MLP neurons of a small language model. Each row is named by its layer, matrix (up: input weights) and neuron, and shows model dimensions 0-255. Each number is 500 + 40 x the weight over its row's rms, rounded and kept within 0 to 999. Numbers have three digits each.
After each neuron's rows, "fires on" lists the tokens most often at its 100 highest values on Wikipedia text that the model never trained on; "fires in" lists the words (lower case) most often at its 100 highest values on Wikipedia text that the model never trained on.

L7.up352:562505477487523536429566499577507512525551500421530538493527475485545502559484463480535495503496497520526511514448531534502502481482476465428551416472501500512451498453551506549528517446428468470424432517541527505548499457482542516505433474479572471493566469453497516495522474469485483490538470537466504532472462481511470582512406541491483481532402497512563455478540400512551496510465464477592478478499484486531498500514467558491497484516516577471539497446501536441463484424497517486555428501453483552488461421472579470507466593547492507477520508505542485464521482493599448586460507524471453511482469448511563489475497469491507478404534457504487490479460541467614514522575528517482476524484509507486512468465475487505538524511471435577484519564556491474554506474470553
fires on: " an"
fires in: "an"

L3.up1213:471522521489482516442492549432402586474436538484479443526435430498514494475485487567526525485508567538506536497478484521488496494522506508467532505492516539480424422525473543496467558536529570551494564480517478563419508532555452564484473529482448511500517484481562469455437604521526525559473487429500524516466533515457448433511515578521478460532529541521474471477559474554455506521552510493531524491420534520441515501496560469524563532424566469469541506518502449632485534504509508458446508499492518481535528487478498423468480480574548540492509454526469508490461441509530557512479522437567448587469554521537513477525476494569559484488473525495473488425444442513542463521448479534482477483470467567470493541517561432506547504552500511532483482436463553514586514525522467
fires on: " song", " group", " team", " product", " game", " track"
fires in: "song", "group", "team", "product", "game", "track"

L7.up2016:491537485470467523541515530536515490567524551548477489491472482447464479542511524575487460510538589502502473471464471501482498527498501462515559478482481486513531492523440489418470537494507532549468466440509537517528462595421491472510547522442525515382511533503540519503556452585561523494498413508573548494450400521467466537608478484551477487543498508536582553505485492473505552508521539564504516528457529512465445451512531481486541549464507510507554459498512495566473534479492560478472534524508500495446543472538489450528466480513485487475439547520496480478521494570539450485477445482466376488598441493542558476560611474489472549399437486476542460485489506515533480504488503555557517499464577520532510572512495436501496554478496456531467534525460528506508508462485500
fires on: " of", " an", "l"
fires in: "of", "an"

L7.up624:430465439522449419568520529504518578444486440571492479496461543504523465522480498491465502557512543550492539524454510527459598598487479472512541504463493462471478584428507512483568477417474461584478437575532549505514499486497470504541425550472496537536498458580522492546522495581543496429463482421452463456524461560520565553485497464556520427481552515487507441462424505557491461525536459514471491427505508517458459471497469491532438494513591506407505574522520494469508493470489510468509493476480552603501460536481530488506528497455513507530550452538429540534444476471500511499495562582503521481535512545440480492478453545527502554526531516536522483511503535509504464475522542475495460491521520531486472513512525540511446407572486531508508468482520458509502470483494544
fires on: " to", "t"
fires in: "to", "t"

L3.up839:496488494555505502446429518514504508507458516550462517542506495550471551509529536533453499508508526533438579513575509532529533467509445480542546534510463430466509489499501512489550497499555473460494538502469431504559463494504500444537459488452462516534500453547536505519545517531527567537488495458525450539489510496547415539512527505435501447543479547512572540466475503539523510497534449524576580532433485540478484438520422495538463541455557507572544502505509528536489493588506508474479502506526478476426498470422467495499527514503455494542537465536470513520535498485495560513573425529560501583526467503463526384500494500457458581442500479459517492440417488559549505569617486462550478474550510538533531498504515485514499519549531499506457535487540493482535540494472560
fires on: " group", " song", " name", " band", " fort", " album"
fires in: "group", "song", "name", "band", "fort", "album"

L3.up1640:471469522567548512425490524563534489534523556452548521498495496498489494484529509434460529496529527507439552514482500415559542489498544425464529522527559563511488592448519548470465529444499577536514579500547465530599526498497582486531481502476445491526520545578493458477515489476461485521421462483505549495542460533481499516433528529545553544474502533554530534511448584485414476511489461433523445568527442456502461493512512530537490505508441498431506554503496536541477479471552543523536439418438584527454516465507528541502556490535489519491470484480406522506476495548464475455431545458469478524485461459500523492453583500547461499444516496471482474478506467460545493493558461434508531445484479506487484462426535475516521488503516510616510460513497535524437446527499494
fires on: " that", " such", " these", " this", " which", " how"
fires in: "that", "such", "these", "this", "which", "how"

L7.up471:530493548489517468541512542458464587473498497510509489479515460512549570478511512552480596447428486541495447462530445446555459451537544509506469462480474576497518468500436499482517453587485501536470465475521445477583562546560511435430451566507434463481435554543538478552526455477504489481479472476514510487482497539452498444459591525460482424492546455516485553465507486522522488574501520558509402456490414445535533514518474486436445547471520458433568479505487475449560503526529438530464437433452430496485439448541566564540456554474548470496451519507456450524454538451558428539533534543481477492484504519566483504467456467498457553428574529569504451514449506510521538479464531444478465460500419512505438504584443479441500446503486500542551567501501556506501481490495517
fires on: " a", " an", " this", " away", " over"
fires in: "a", "an", "this", "away", "over"

L3.up532:510411501434526511462423469493484529403494445476501479501531467494491570449442458605506569488566546548555475529468440493436484427515497396441504479458504469559499519515405496467430544477494517518550464506486549509463482493525499533458476512454531525539484537554521503492478512431489519500504529542439505417530548512481495533473379588549540527552446551582503481478531430507491565515494541484473519563556514449456506559514545496519519517483510534557478490491471549503480619429579467505494470459577453545507557532479554477528546500522490507458467523556436411511503553449528475525517451440491516477493472415564506476479520513513508567521535445529437508496437496469568505484511488503475453530605428456449560540544512449470517511487608576443575486467441528540521488495470470
fires on: " year", " 2013", " 2015", " 2014", " season", " named"
fires in: "year", "2013", "2015", "2014", "season", "named"

L3.up1650:547456509459507492509546448587452486450515502472466487442478464514463497493444444413570530481443399462444495502386527477551474443496474496515463583543453483451521560506490492457532556447477456469454483528509474483500564492491522524616518556491463535409465522561482456513501573534465526553512546540461511509521554591533521514529497474524537506478523493452559538503528467507520487485487448494499453431438499486510474506565504491458449475501492478455481488520529511524526558495506492450454497466549572508487539512458464447586479456477414559441536503483543586499472503509577544485531475533522526529507477482497501468562571503474527476503471477406492472488523582535406445545444528505502533561570539470524580488517513485492528532452486519527433535573493517538540513474494519
fires on: " began", " started", " start", " begins", " begin", " beginning"
fires in: "began", "started", "start", "begins", "begin", "beginning"

L3.up223:506491483502416558559446482587447573462470457427430573480478513474475567579526520472510534493443433540554495574506586537499490454473524497494529550474498527569476480522525443506481442493465524506471533497525533451455499486468453508495467495583563458542528474487410455543498411380479549521505534501389554518528472507485510531479535507444561451546541436545542541493447500423491507460491511470530533549537481464456440443506506490536524503546468586451549467463492445521464404450476506525523496466530492477483481502512517493495504495459462453480457480519467546485486494491469475489484518543507583598537518568471564511513462487497571544474444464429465504497421545426540452531468407567472525512530496429444548458527564526535563491541467432516513472529469508561433545456585453
fires on: " years", " days", " year", " day", " seconds"
fires in: "years", "days", "year", "day", "seconds"

L7.up166:552472536464482465530470524492468502559482496549473556524491477519484440432490482509525519513545499491525565544451458466437492560421539406477432412477457495576535408465414496461487533522431495558446566518524491522511454500487546427501527513517506542455506546510540511481492512479504546430496483479456544518484426556479445584546520477524508469485478544503553508516476495442557509453506506507456480554468516505502525434482568484513536560501463462520520500505549524509556438488545461533518493485512576462530480514459472413548517502518560548472469453526505503513521505503556429505520543491468452458545495528501540416572481504507469493462519539557451459432537608497522527463529496414452525520461546552523438400503490556464476575524460419503466519508478471557489459567484433
fires on: " a", " this", "a", " This"
fires in: "a", "this"

L3.up1483:519444483525566516541516502521450528467484525545481468477518498498506452515521501513535561497425486459489535495478490446465520506512529462495488539507504498502528479419505480498433510391416454507411488497494492423436513498484500491442451560446539520536509529505511560543519574552497424519503516615509444476555521502425526473577495526533479523522566520500533548470587493480464492480483506425527451544468495559519471468543517522541538514505539521474528542484536490456527515469501486517460507491489543472470409470501454470560508530452519451427487572498539478485470546483472543546458478498594494542470506500476439450479492516498416560450472450463529489426500586478462504364472457512523461529482530541483493485499490464513603505523480519495471551501547438489539450524539500
fires on: " the", " The", " is", " are", "The", " can"
fires in: "the", "is", "are", "can", "an"

L7.up1475:451497459460460445525468517352497528517536519529505472457472483513539510571539466514443509594468558505454534564556482560425504540483523474501542500502467501483543515464513543512558450479505488495506509550503504455541470489424535483463457484521469474557488484485525475576537466520580506445535423532540501486505534526478497524474505453463515551527546479537411459484494500523540523567483506514572466480468472520504457486509548498512509519484550480473509502455518506592523442508494485501520470476461549508435541456531553546504482420571486441514462489494450559450528421392495572483468433503546521554497517505471457425536520504514542491483447540514486562486477554494551531350453565462497509575409519518470434506437524493467558525534493546519515573493456441537545474595550524
fires on: " not", "t", " out", " some", " more"
fires in: "not", "t", "out", "some", "more"

L7.up1683:486519518502504463505481480508474532486431418559496449485423548580522483455516543452420469446530596505473546479506562536446482556609476458519508579408490565519521460452460539477554525473488543529554537470464548543510471461430595496533551489488514463506572560439529565440522514503577445465489483589601560499459483487504473514478488500473524586471484566476428496439476463528497480502533501484536449463519421475495530452422552478518549549420522475492528558505464531540439523441496503545540503509528496493489513509464434573475459501496476501505527498447421500515524538529534519553468425588471413512510514507514474473476401521511456459455508527409483510423547549539483477522545495522505481502434495486489494493557550553508503470509536531480507568525426427506495499490501525
fires on: " the", " of", " southern", " west"
fires in: "the", "of", "west"

L3.up54:480502499499530555455520463530500498566456381585473535561500515527470472445577535501596478468506531546503552535515466461476436492488430459468533560554496525523534436475445488461511501530485524535492556550491510493615438479478619493533436474557558502448512442532433495442605494465454428494454480554579547495504527502442526435433501578511490496533495429504530469482523522555463489437442478496481397508525531499468437530426502540484502502503545519492515478599466520469501465421508473485415552514473554543498514458527460526447474500490526531478491532601474562482574528532509439471457467496522536502511478512420484459526496474517563480487594555502477483461477537489482486455462427471512444515486481442501500487523484547505535458495548500477508528441547453543520515519470536
fires on: " east", " west", " south", " north", " northern", " southern"
fires in: "east", "west", "south", "north", "northern"

L7.up201:517464454486569543643519460432412435454416489533597491503564460484603528433504512544509528532524555548463451460448525487556540499470516509426553491451434534526557435468466495518503458524454444478560516484575474457455574567516514482508539478467508565510518441537451482529449420578505516531503509527440549469462531490454520571479495585503558505495534498486495509413527516448504445519451528502472501501468505505454539486448538467564517519508488549524522442474519513554568591452462426506493492512480479459476466475512497503494502543592482528489462507554558488554528435450508473445499482485524506531527572490415500506516508487475520522504497519510538441475452524519515498459496519457502460517464498465528497493540400473557463460539421595492464492474523465453519434546485503
fires on: " a", " on", "A", " an", " A", " for"
fires in: "a", "on", "an", "for"

L3.up1134:444552550542487478467438517527531558490485547476464482548500552535484457537468552537508488533450538461426526568550419520579508465508465540483532553522461469468499508472535539499506442539519475491574534497538463507578516500535514444483526519556527492468542521443481463582533559515476452492539456538495429492469408491463485464576491498471532494469470515442505524555525514558506531546496491456485421483448520492542478513522469508531490471457564475547547477571533522475465470478536465485452509521541463577493453395494527545500468533513509504489547456552453521454469474457501521520550467533516458567438562470496558490461426512501469527515471474508470490478483531480554454636550578481501464446518503487547476485524503451540534480510500412501440461508557469455546572507561465
fires on: " University", " Court", " town", "University", " Museum"
fires in: "university", "court", "town", "museum"

L3.up866:511577549510493509463517537493469442529512494515455570502536514614569464520509494582504449483554523524463520496529484454457476483388429529474471466487494536531449424504456502550478531494565461479444456488497438501512462515454477528498502557469544428550523468479481514543501572482576416516484550501518507505483450497527512465547465547541467495587512489491491508465534460544542518434502520470477481459554453506536478483497559464463591478505498528501523406574506503535531474475465484480488596470439639539544450480414460462529444544446527504528501462484480541481452465533491535544558471455503467506570520550503496511463486529570470531460479511468458526441461579514505460442401521473424494473490574548459506526533466552518561510544488515468444457522472509593584525529451507
fires on: " each", " one", " another", " an", " any", " Each"
fires in: "each", "one", "an", "another", "any"

L3.up814:505488493473459494521420457483435428571525499487478496507497498446405496544446485478497477494538500506520452514551497540592512493487563479557498514488501506440526505503501476446431452465528542514526477435526527499539452439446455441509584444559477454465434455509486429538456511464569448577501533490492581433521460444428495530500496567526489511642478545470484444523576510465481545486448548507496456537466509516490483538513539497497512523508482518482497533416473550563523562540514532523464465538537495511528494493506479460493443480541458475489499497544437503507468504500542494493527470531484511517588496519508508454480481520449543518560442479518510524515492553509479486478438453554478473528527465541501428483475481409504495484513470522506560500452468526563504550503569448
fires on: " season", " year", " day", "year"
fires in: "season", "year", "day"